{
  "num_hidden_layers": 12,
  "hidden_size": 384,
  "num_attention_heads": 12,
  "num_key_value_heads": 12,
  "head_dim": 32,
  "intermediate_size": 1536,
  "vocab_size": 3761,
  "hidden_act": "squared_relu",
  "norm": "rmsnorm",
  "norm_place": "pre",
  "norm_eps": 1e-05,
  "positions": "rope",
  "rope_theta": 10000.0,
  "rope_fraction": 0.5,
  "qk_norm": true,
  "attn_scale": 0.235,
  "bias": "none",
  "tie_word_embeddings": false,
  "parallel_block": false,
  "extras": ["capped logits"],
  "init": "uniform",
  "init_std_qkv": 0.0294,
  "init_std_o": 0.006,
  "init_std_up": 0.0294,
  "init_std_down": 0.003,
  "optimizer": "muon_variant",
  "learning_rate": 0.0149,
  "lr_mult_down": 2.0,
  "beta1": 0.95,
  "lr_head": 0.0132,
  "warmup_steps": 46,
  "schedule": "wsd",
  "decay_fraction": 0.714,
  "decay_shape": "linear",
  "final_lr_fraction": 0.0,
  "batch_tokens": 65536,
  "max_seq_len": 512,
  "doc_mask": true,
  "train_tokens": 370300000,
  "max_steps": 5651,
  "dataset": "wikipedia_en"
}
MLP neurons of a small language model. Each row is named by its layer, matrix (down: output weights) and neuron, and shows model dimensions 128-255. Each number is 500 + 50 x the weight over its row's rms, rounded and kept within 0 to 999. Numbers have three digits each.
A block is one neuron, or neurons of one layer that tend to fire together. After each block is what it responds to, as a language model described it from the Wikipedia text at the highest values.

L6.down932:515560570447523439521451477575432549495439502569455427452406425522520497565494502519533412522517580540467439419479468500489580564474586531520509451432478513474523454496477417490472480516418473511471612490445453534539440533449623514494494436445478551522484499505476546557529505543514568641569579426501537484556447552530484569482504528352517544509481491491507627482571447519530488521551
L6.down1240:504380475534490537539557447413480567521405495474522421468539433509505530545524494489448521495462603481422581422489456540548520565510479563514521454467526528537555475503467519557507524476526404560398487526501505538459487467447550487510510503511498462563564516502497402437453518529490490477478532558449504534571533486422486560480475535394503508507512476542504576484521572485509473443513
Description: Ordinal or sequence words after possessives or "the", like his first, their first, his last; also mid-word fragments like Mayn(ard), ne(igh)bour.

L6.down290:555497509504413536503421466474426552507481450530526490586511496508472552510548546523539575549571509483571595505461519469533473498451551539493492469499569477613531492498519580507512508509541372522527471562494519477567466471494560517539454525558484554557538505552445500537440553529416492474443455561496497403489528421445555454438531549511491475512447501546483422455506563478594513467472
L6.down595:461421501509451478595507574570534543441444451538545458461535391500656511482554487504561578507509556460464505494567480516540487436530531467451483577528561526495503526475486479509561501457564557476496547474475489482429514590540618532555451569450541429522474617508512463494636445567487536555504525532488483507539524448412492508547464539447561527493590494477526471542532513432526370478500
Description: The word front after the or in (front seat, front runner), mid-word pieces of names (C-all-isto, B-onn-y), and two-digit table figures.

L5.down76:488514604547538508458426514544541549523454595480443553536384508516440511502522483414435469434546561548527524452497381563502435523496493490551465390507442469556469510454477509569535571464443513448457460601486542435457512488456561597465513467427524550489438409511482541612471506534475554503583446533535517484506515450547520538566507531475511467484462526425422519502378453492567374506547
L5.down660:465565567389432553509603523503475552543469469504480573427535496566511554499505575518428571421476568454537513486505579504613420459603548517491410477532494471583508507510610440545564531498437500543451486507509376470580504504562555574565418501535524517595501474461487429530467482468465429439519639514595511518593597452434502504548479492511474492415467528434506468446522510466563453404519
L5.down1034:562531532582395483512485558424454545389443526485457494540526454488464499524449539472519586420467543596450558423534571519456488549441528431464500511581544509532462455519504545444512518471439463474561524466446503557470618435451535477461470525533528532450567483519501384458452445552413526537500550538585502590530579493539480431458435530523611587410485444492529524480526437579538607470477
L5.down1046:435456459531558459514445506396547425484407504501522533432422464417449515484534458475483479486533587584479492373450566417513552538363606456557482541478461507486541571397472509564575434597492538483477475478563568532615528485515459460627588547451496511477543478477553494591607566468578491392513524454566587533500546528568480520468537423453502475478551477433501557454566512534512505513461
Description: Final suffix pieces, often plural -s, -ers, -ts, that complete a split word, especially team and surnames: Bulle-ts, Sen-ators, Rog-ers.

L8.down177:518547473484522490591506585514645524460464499486487456491423435545513539518612428485518486473490552417457452449598586584443465493504553478476372501535534509497451525516512400569489455497573418577460519425573451372546433500510549570560453564443539490425551450459480417429475571508552525602520534549409417529492512507540494483457496424478482476569411449514458511516548529493468447440517
L8.down358:521539437428465518507541461601576472522505509474555488459413453437413584539498474469528479478464505521494465450594549555464465503492478473372473498528470494496443571366553490547525449502508449482376480489451517471531491423464490479517498478503466467515518561425508425476582559534456460578541598451447524483521462563486469479598450461559597525513463420345486508501553547493526488452495
L8.down402:569602462598499481498442567504472462483445456489540517545377470447444524464477561560505416458433605466482526456434530377507496539471500515512457502437474515494468535526473338430519524484495491446509472545526548412433500471520578461511491575385495521535541540528409480462523455457550513423598487487542528540522544525411419483501485475470502517565511408431448569517444388510448500439531
L8.down534:540518586463472522548532440453490486529497451464524492537562474585588496531480432570529432557494482500554538590541451513601474489510544469564483486454481543500469468527485553438538509530542577509522552549427525612563479502536531487496432442493469454554467566458457584519441501473488483383544487580524512498552485493434458398539448452569488563435506609527472450483484418535579468468473
L8.down609:540446509318503553514496530408475564540583430424517543451493439422526469550560510489424481521433607476510484451456550503611404531516583528446491592413506510554472557411515521517474457571540554484442477421586476514541445465555519524551443582521431518518474589454453457512503523513490491491514565540535450452480468477382501503536518494573475470500508457445533492540449440459534490394478
L8.down1119:537540548481553505478474493431408529552586464526508510577546468423508497462497473480441569529477534485553527556432550608497412494438554512515491511517511572543498491470408489528467390523536535544440513540593464492462517585486569556517455494475493502544454529484433430428544490562619558542507485478467540505583471431515552499521553502457464466529493438454494545476535495462427492490518
L8.down1230:422411465564505527557510635614484506542427541512505512469386559513516470548412484426421494432439531491549507514502505501554467509454489460523463570488445491510449540532514429507527504531472443628479533454533443424516533493492581593524480535439508575552556533495470493468573527470494543543568466492458538473498488491435505467527477481505472435597497416396491629469413515495453482485469
L8.down1299:515529520490460429399476398494447545551573526471529496464495508578528422547407489482437490418545529529513570543494457446450518513484457467499552485498517509464480385439536386609558608469501477482419469464468388521558478535476500534547430491566457478517495458447532532547524514527544510587594526458408429419436480435396520521537468457458512516500549535462457552476386508546504413487532
Description: Word-final pieces that complete the last word of a multi-word proper name or title, as in Transport-ation, Cemeter-y, Exch-ange.

L8.down35:540480491530479473516487492560488478466509514483462505448496575491518446552526413499529419430375537497579454569460512476512547520481438500474499435506552527432476496367514503508479492504476507548472506388512567534466546461447448549514446553608536508542487485458549481508610498484558548520509588509446517463497474556517524480506435502462465346489409573396553527526472571508555519418553
L8.down252:506530482550406544534445499490444576520496441504451486522521442581425481506450549475444437467533491461561535471496457495507438538519459441502412524515441480496548501564501538499542438454471429512523462497441497546469490463526579494451584555434486409471560555501524413506493479481495525595389496492508499557620414559469517485527470523464498522485570599441442540528443426456486505517422
L8.down1033:472554504515508450461536518463503508528519487476584517460522432496575494489437440429516542531453514420511407539502529489478487479455531559531507573559449511499495545528559604623494551480470558522474532462473513408407529532434495536483584479487485537500489582383467475466446540645523582479581462461525491396481483519531462477541491534466509419465461498491599465414470467493555441539461
L8.down1121:462456535505589531483462528500485548481532509490544568418393487418477462554496524587521397498580511524496511483595623466513525509447376626550415511534555533501566490452506552534442436467465528507451522530495548572496412440551468504467487489482487517411488442522531529451528472538521466470441481526558446556442564464494501507470597429495448480494454588569547486497575482404451485482469
L8.down1258:512516522429439495552532462509508482498580500477514464488449552555406400471478422578490505547483509485448501493472458412486391464440517511524484512454445459549553629561539526412635508518457543486471512550442458520498517530559456554540553522536508513535484564584497483520522481377415579509447391441395509558514602475538571507514404479543538492464565536468450471503452435465564453435526
L8.down1398:454542526600460452553574462510554524483379524488497508459504563513541502479542544425549483490520504512498458498533511581456427504499466514626420529432534513447430605490453468613487463443440502494475481463537435509536447418509490489455512445464512472494515451551532449501526552538521518557588490450437520455398618455509488578456531464490500551452471554525465559557518539526555558514429
L8.down1432:528546484537429492508500464391465509532468552448450498552535576433527428555540537522483460566449549475427455506354509578479522531561501552560490563445470490445477510517514488491522520611506490508552487432438537421474444580542521554539549503442529467439572429528462609480496552528520360395530501490446524506462410449466485484487368521519472472552433477509458505455539581541470485505516
L8.down1520:416537493449524493436523534448552602488525556445497575520452533570599450497549518552478429634532517503498431564436511403534411533449512438573483541529473426461474540573444497601470442552513465490534486489432550436420459500507492471534567511596563547422478582419538564550459578500533480454644487500516434523510459498534538463559518485531566498460476500509523525514546505502519536500483
Description: The word "on" in running narrative, mostly before a date (on 20 April 1809, on December 26), also on fire, on his way; weaker on other fragments.

L8.down41:459519557521569436574468541519501484527496490560433445498550544557494579499475391466483500502484476457577461612492421449516498518412519476519460522585493519521463521559542496510537416495461666498600474453399541501482496541497509539362393549535494532426486530462542476362538461541459465568421458544498519445479412447490484517471484404579493469512512485593532505594553456537495474539513
L8.down139:491567605491475466617525496472477510505527516513472525573462557543537551421561436453463555457526424588469444553453496500505542551459495415574556423543440477472425438497490508470565448528451523475494482455454519579541467434515588467500374563569502524506530501476477538481464553521494548498463501534519578440549462571478501557502514623532469452531420561537458581489390568471577542594495
L8.down247:531497488475511430551597548568581453469400563464549437492490404470547518479437478454416486476547494414532540513626467513516491545561599466625530539529392492461421549515514531492554517481511468492555441506524527465557448516544565624529512462540496606486524557508485454440506485530545475483494484476479474383450498526494551546488502503477475536559542542537531553395541541453492384543455
L8.down251:503507484556432450584500541541459587402506442449503471464408489460544428381411446407492608459471511413464474511467495445440490491373536515519517482370525497570509478420453447451469443562473491502541498428500451428614523419571535572491499462557619480508545447531450575554475547532516511498512527462588543476508520511456516598491467488506489533490440515484528505518491445514484564516545
L8.down259:500452531506461498616432476545585566476461494528464521455443556535455561444449401486519606543459539577471469568505501522504509550503440524451541452490449407428374536546497501481604431451509464522543481567388529488500453451607587421612431527470463473553586528587566473433461607448513549466505458537598483463439484476375476470474507557511435492487431543511484498445523547464496472505514
L8.down1012:554510440557401452524415418517479467630529455562463548554545532619483544503422485524499560485467424530474574449551574422582498520498466494538477500496554483521502509432524549483512540557499499527565523522490492529514547458451471426540517509537562405590499350517462450550569509511517553443537527498484513513493411479468538557382456394507441572500456476420540540432452454428497516611469
L8.down1392:447598518455536503556487550531500542530546440493514568560526465412489507465447458408438417424491561516538504508525554528599503468465537470495456510511548519401428437515500478488466499538527579485519549523484384588495482531458502461517503544533511617455471504475483483355518505504507519565512511497508530542497490475505543557405433476576462532526517432555543531529424494513478513489549
L8.down1430:554570508545486501438525454404497504555423451535487550467477491517477448562469579420513617513472500525460570566535493516485477467418544481545546522537566520429489420504502540549537519494555479464512443463505478534540467561603538439467462436526468511575488518483512598539430484514485556408357443448544497518503508470432518602510430562471510551544546574561485542575534485470438473575499
Description: Word pieces right after an opening capital, mostly S, inside proper names and rare words, e.g. S-z-klarska, S-yl-via, S-ey-chelles, R-ot-ax; occasionally "their" after a band or team name.

L6.down127:531476542478520461478493503461454381450487474542541537489510587530599413479549511489464503473460485518554513512451511461625475447437526551582500503423556496531515500559522467508536520514459481521497445488466478526584510523561483489518417484569545516608546565541422577601491531489411549457547555481545506546588481469473501447486471521464512470513487489451418592451431555516515576392471
L6.down1328:506463594656511569528395550562530502490490535490488501436499488487421484518465537469540532479470517393591576462513511459451520454511394474442514478436488539578463575542472439451516607513586522513510484557457510470531542486567516500471487448450504562491508435602432527558467529578522510407472379467555468490594538519460536459478490522437484502549557416505459572562515503531419476484516
Description: Final word pieces that complete a capitalized organization or title name, e.g. Stud-ents League, Writ-ers Guild, closing parenthesis of acronyms like (RIAA), (FRC).